python train.py --hidden_size=160 --norm="rmsnorm" --rope_theta=96100.0 --tie_word_embeddings=false --parallel_block=false --init="normal" --init_std_o=0.0 --warmup_steps=200 --schedule="cos" --max_seq_len=512 --max_steps=9314
MLP neurons of a small language model. Each row is named by its layer, matrix (gate and up: input weights) and neuron, and shows model dimensions 0-95. Each number is 128 + 32 x the weight over its row's rms, rounded and kept within 0 to 255. Numbers have three digits each. A neuron's up and down rows have the sign that makes its largest values positive.
Before each neuron's rows, "fires on" lists the tokens most often at its 100 highest values on Wikipedia text that the model never trained on.

fires on: "-", "–", "New "
L8.gate257:082105098198144217112111096122142086122132098073086116135191122159148126126165133167174101141154072111144182092151048100128095155101141135064115195110108132103187176110150189109056122172145129151126153141176135120130093104098063078044164164155126098151112088119153118089151102076151140120
L8.up257:149131111169125157137101097124134128144053159116131069161159150169171145133171140186096142141140095088155139116145124127121152114138152101154098125097117145153099208121160088161073107157187146088160143153139201014158116157154150102100115128131150087126151110081136109100124087088173077102

fires on: "in", "er", "an", "is", "sy"
L11.gate159:118070123053112145092115163085100118118095107163130053122138100086162117128103143147096172152128114148115190159131155175134192170143147173176117130127149136155180139098145108071127212103134146062146086129196190126139177129131098100112122176094127114155115115102096103109109073130219141111
L11.up159:137101122159180151196106125138115161086093134142144097089107186144104126127074136130152207129091050108140138132170115118102081118099160203134124159194158137161094105151157103089148130084182183106131079162143163105138137211188085090151123152153099155169094163112078133165136073101114151085

fires on: "al", "er", "ent", "ph", "y", "or"
L11.gate419:065076157195149182138129163196096120096110137175125139134140099157102091150123160166111138046125124131122150129106139116134122081120142143093160135085108158123160137110249110072121223111092104126109143124110103139152126202114106120115133147124163154130117072131117149122108140186107144096
L11.up419:162157138156090122080139146161113115115130150122181101141143111171105124104123151142155107184111123137155100115129110113127078095067159175120099164143074087184102130128116115138159172199109105075094121139153142134136110110135141159077115125122151112103137151176084086135139072145111118115

fires on: "-", "Bo", "bo", "o", "first ", "stand"
L9.gate634:099136193183139109076111120146151158158072127095134162158126101129171207177082143112102152136117107147084164114112118094164071148126080149133123166137137100085110157108167119164100128123116099111140126042166150093166065084167125124128105162133110127093150106084106106122102103066094149121
L9.up634:116152147106116122112101127121127092092150121115143158163147098128126088161129153088129126107139150120127133086128114067085086155113164129131112194103078142111098168166141153140169138177173146113179129137115205071174067110183092128139113076195131102138123060120177175149166116111128130099

fires on: "h", "be", "att", "j", "dr", "ch"
L5.gate349:182104159113122114096071155096158147101147171174129103167111091091136201102124083148124108122190119136075173109086086130118167150128101109105136105173111146212091110190151177135129135154127130138111155112117114141118146169119145170143153111121102084105084077099193115101146105129101147172
L5.up349:127088131145143141148121111127194118119127113121110153072190183098168135118159117108109174118169121115073103135023127116149153147134132146078162095184082137183157152137088142134140096166110098171155096128122108128145164110071092140186126177129101159174155047201185104072126132151127145111

fires on: "C", "f", "c", "("
L12.gate12:114142093129161103140109185194149117094083182139124097107116137150075119116157128097132145135186100173137200133115126155161147112182152154102127151089133179119137149185089127126149149123128098133150165136087120186176110138156106143111114138168103126143140095092156105141107077129169144078
L12.up12:117139140193111153120150196124151112132112165094095142127159133117084114135133098129143117172148133121171184075153095206161143141171143065143134065128141117101110179192111171083120154171120149111127145103147063121160093106091177110156160110112102163154172183084190100098124069158078139149

fires on: "feat", "ent", "clos", "at", "ut", "ten"
L12.gate295:148117103113081178105160152096182088142145119170139128155110071117156121140094170111145097068154141145117142124103172163069131141117118094104179160161129130138145159129126121112159186133144107168124136153128145152140167173106125174182181103154126147156179197096091110137095095120118060130
L12.up295:136161104153127078047107170156133125145161153065112097148135163139152094159138142115129123183084120083127122224100147076115122126172057127128222101167119076126169145139154125110092182129116084135093103131120136150116186147148125130134136138083140103098159124139090190163151103115126087120

fires on: "er", "at"
L8.gate443:127134139104106167080151134103155080122094109154133113111099084091198163157126153118125160061154174069091155132153185126176177141183082159118125157145143160157142094112175161115099124094109112135122131152110176124165071113072123111177191159116137192108147157150159120139148101170124099140
L8.up443:135096095149182123116123114138136068135174146095138076098128106109141159127128136128161150127112076125170136156185158150100085050156159115160207148139141125110171192163147152164177129126140138076094133130145173105148104143167119080163110175090117121158132122119137135127107185110148063123

fires on: "k", "old", "old ", "ay"
L5.gate239:148087146154147151168115176155140106132202139102128121162102034133105123104163125150074157123168106115141163184151159142103131191057125082091106170129133181145120100135131161126192124134125149088127138074081167106081142135109117179103190116123091098116118091143136198103097083157129168145
L5.up239:165106175129080076160113181140137126167159091111181113120168134159135112120154084121058137180134112119114037123150131162129107139147096084098171187134110182130116097063106122116087186166096174137120142111138125086140142101143176165113117172106129153148063061153126117080125088113124127132

fires on: "c"
L3.gate167:104157155146152168100141151139127120127118146117102165076138134167057100173073098115165133192141142119120189107132072120145115117083143157095106120098179124113093178160117128118171166160153086118123147078110134123129126130182157121168133170129080178121121140115172170108099078132184140124
L3.up167:092123118125111161171184132117146114161119136151102148061136116113046085139023098117180069162117172134114164137112069139106128067112156147099128107107178169055092164200163160110189123165176130140114128124143158131114128118158161115183186115158095184106084124153182148121094086167126106140

fires on: "ti", "er", "anc", "ed", "el"
L9.gate269:113114180176149144137141182149137147119151107089145105089193108097202127148159148177082111074093155101069089155126146090152131087078089132092131152195127060099098123054163147144149175107115122192069125154185079073074157176143137104143131145173137089100124152125147116114104115126138076126
L9.up269:093104111187193082081129131099152101134165180133100082119133114068084116116156097169100116186153122096127096155121133148154141133036080123150117136105080137108079111124124122111143098122135165126176113100045113123175094153137134151142126098115123116114086067145134150145132176182165123116

fires on: "ack", "Histor", "Mus", "| ", "201", "al "
L3.gate481:123101204179090128109108128122187139079176122092158098148073100166137132131113097153073143205163131148125125095175124103066144135148103065116136176075121201147111162126157137112175104141112085096100076143076152122155102154133131120099158109077157110176116122155114144122124174115138180129
L3.up481:132066165177066141136129136160176095122166128116161138105130098139141161101120089125088121198152102138155114092162143154075068149172134115148161145110134104126142184091192131098162149131142061144109111112101185104150119133092127094114086162094173143131137132108114136096112134120091141160

fires on: "i", "ug", "eg", "ten", "le", "ov"
L5.gate81:182152185143178141161117122069102176123181130135157080127129145133061137124150138157167124152121176164138073133180133083128162125101111147182148183203121177119112105197094158149079122090104156114168139106143138145053146114144142170146088138108102091126172101103143109103145067118158140109
L5.up81:148123100153128101136137142088148140102070102114140136141138087175218118088165125160109175059094175164171152158107111182076114084207151133185058166088152104133127109151080113144083171094129109125137150088148115144156137123126079085157134132165108141136127129095074213083079154188128098067

fires on: "ist", "et", "er", "por", "atic", "ar"
L8.gate461:168153114139183189089140152099097120170130174139123158141115105135138115116098134187111123121070105102129162133150168137130172103122108179132132148150147159140164121093192106131167114089145116073118118133149103072126117155134156198102172164043153099146139163117175083187179116116153137092
L8.up461:124127185126078182126142149111153148118097155101123143147119098186102103147123097185133163111127148162164187108111159087181137046134134166164104142134159130096103111098139124125087166201049118092144141146117122099117087120120120119094135073112209140179081164128101109119151166155133118105

fires on: "h", "f", "Col", "ail", "el", "il"
L9.gate556:147055132115152141127154112144082072132084124157133089062136073067157119114095163097113122059149089166093193143112134112171135145190087122176175174113129072185104108147165105089116166144134162186119135173146104137249138128120059154103115154124093084162097146181052114152109152155134132155
L9.up556:143163088105164124112153070185127084138070109134119148111138158144154122118115102144082126113194151106080134161130078142194097100155155136103101107112129147155153139117145152137105102158170142118093102179117145063141069163112086085118117113132086163108123096189102118128096192141091171103

fires on: "st", "ic", "est", "unc", "ip"
L8.gate307:100106103109091072130082050118085194136111194113099124103079151097081105102099151120085139107123092152158158126170082106141088127065085079133130147088104045136134118061172120154113137114179103122125153198182084088129146077111104141109109100112129134111136084111160120152072153152183117103
L8.up307:109151121081100090092060104177085147145146157106142099076077153156107080134108120103113080134103121162155154107150112134106089069199089149130153138101129151138093133083108090160099150138118151076142174174105123114094098103069125095079105104161116132129068146094175158147130082110175124124

fires on: "str", "cri", "ri", "tri", "stri"
L3.gate154:129124085156149166113132194109153102110148148159133178109117110128112138118068137142104120128096097062101116129155128108137101148162139217102113103115185124166196096125181171113099132140154182129154133066117131063111086145118158126075101074139148119126112105155136128115165105153114117112
L3.up154:158146139132126093090097034159153157150105176108160136150104146145143172177181120138136097090159091117068082073170072082176152142169090128121150138156139167187112118184095106096119175132160157162078129120171097139138118144154096118100115166125139114138133166095145111144085141122170141081

fires on: "re", ". ", "i", "or", "u", "le"
L9.gate310:104085096081145076122121088062105150236115153162143091171128073110144116094149118115194108149112127092128156144146140102124133164125127137113098157117111119163157120174120115153100206098122084112098160083160147144104149074122116093113143193137118107145152104147179094111190113094123133136
L9.up310:157110121153091174124135177165175172104141117143154164116120108170095095097138130172147174082142164121111128149067112172164083096111085127091128139109137084177168138183150177164088164162103142123127087108119137121154115093094141090100130169159101146156155051139089137123100157105123112020

fires on: "il", "ul", "ur", "el", "er", "ar"
L8.gate398:168132182088122151109164163095067089131060096093131090128131113121106184177177098125124128092118138134087151176123171103164170107125089104136187089171155145111151144087170104074159175087177112145148156180197086160119103113154135110111089083133077150107060129108133105120176149144066150171
L8.up398:074105168091087139175178109083119137120082153131133154059103110149134121074123132166121139127146107104138134203135145117188140150104107111106117096126129077125122100111080148097134089163139148149128125141109093100172178156138147096132098108106150091059132077112133140123081190148117161123

fires on: "or", "al", "an", "er", "en", "Mor"
L12.gate377:097159113119118143136203136159153162147116106094092108129213137184164134172123099183084163140130148129175163126119175144144156103065085159094153136164113133098086093098140137064180169118185153118130141188108177113181138123130133127128052164155099135175133060177122157127096134139124146048
L12.up377:185131059161135105098166133134177122138122144065131104140112110138107116094157117152134098129147152122153158139120165043116149125130140204153115120146077137169167115136140082129133118134081175097144090086112104209117142068120113206129143147110097142094101086123093115145126151091152095129

fires on: "c", "Rel", "rec", "v", "ev"
L5.gate27:104157149194178146087168114131118130153094116130098196070145154119166108116201107161184080124115111094134116128157105142124172117147129110143093098075144137179167147086109091120167140148150110123071182179084139085147135112155133131201107129104132147168134099075154161114096105103128205123
L5.up27:083121133159133134144164096106163126140107167085135145097089173177064115144185099155204148171180144040127134104168109152120073127070153116110125080084158119148123113122158083135114085137170080127167122138082141104059141087126098118165097150157142192162126103134143151121141126084170149146

fires on: "str", "stri", "r", "cri", "pr"
L4.gate152:093118107104153138129138141125127155165143135080189133142117150146144177142073179157124121083167096092096129043198154160146122225082030160184045148127149116133144142140145079113169153122148145131113117086144133090140145114151123155125038157107117134094126187093138156127137129143140129102
L4.up152:151096075060171132141107076116164116111183135104200100099075136141082134184086140159130168106162108202028115145182112140145131144170112164102118066203140116136109172116150149121106197152115145111112137072155120077145143154168082095147098106142135135141157164102138085163166114161153109139

fires on: "oc", "on", "er", "ass", "ach"
L11.gate190:168090115114136186139166145155194102122117191112167167101127152151085149180140120144157164096139118096095149134070121132194091174137154118142123167144077188126149134179147113146098181158092163121108155106071121191173084170099117136142108146118132123127168100124127151077141133199136105159
L11.up190:122104180134132160068115121128148090093211177135108129086060107126196106106077099154111221121167131140111173163140114142155054150121164143085110130145166134071224182123145109182116201101135076124084162134133169120131129116114142135119140138144108125132132118120088137112111110112138118155

fires on: "–", "/", "-", "+", "−"
L4.gate49:119079100097129107077051125112122068086109155094104098111138110147100132136121209136121131161127109126124189088064125078155142106139124079062117154044107085147157138151097084140085104164125094114178156129119116101129095098177126102074081140160124146113135151050176094155089185076207167140
L4.up49:136110122146126089107126145127174105058084118088137115159144167122102162155168134175154126120154117176127237147121067088125080062163124118109129139115072105093148175188146058125139087132095119086143192138172071095136094141177127096071103142148156119128138102084116058128126130133169175184

fires on: "et", "st", "and", "est", "of ", "ost"
L4.gate395:089124132133117105195147102210127158111115106106129119118136162179095087125119123108120179120151149137139190150177155161155056163130073106195148121151084139107081098093129101091101154133133010115137193078123113132123135145186170179160122148112105098137128195117119107144106134147144128127
L4.up395:149136121128078124102099074155125175117161099095155147117077108159141089124116103099117137170194144176147134125153131120200044105143086134187148161187112141100089111140177095131112152150134099156125155090093124134091134123124140173135156117136126068217103141114178126140115115121117164095

fires on: "ver", "ic", "l", "on", "res"
L5.gate173:099081113213174151074150057184123137089105128100090102154091101105087140062167103161086158157125085131126140163105123145162089098143167128137159154107121080108146173071086113149138104102104114111114156126183167097082159123110141161172118123081094090157154109107141107150194112095141146077
L5.up173:154085165112142100112130098198111138086184101114123134063154112122145084092136096170146137135109110125183120114092155085195100171101134128139166120142132113109136169081097109126097121136088098173072154152149145129138100140156118113149121084071118150138124104109100117185108079168134147096

fires on: "ed ", "-", "s ", "t ", "ot ", "ent "
L8.gate247:125147112114191187162117113108097067084140114182156191100125113161147166144102115078188139110130123162127169069153109125101100136099106147124162100103152147054166114126132158102059156199103111212202180155114117098146132165128079095148126090177131129171115133075149094165142141104107091192
L8.up247:146126114072158164154108147098091174147198082086159111114105132119138182143110141168110120132102113102143125115110142149094183082093113052158189130153118133137103127152077115129053142111110094159154128149186166124167106126099120094102105164121113140155151112097122056157158108147198108141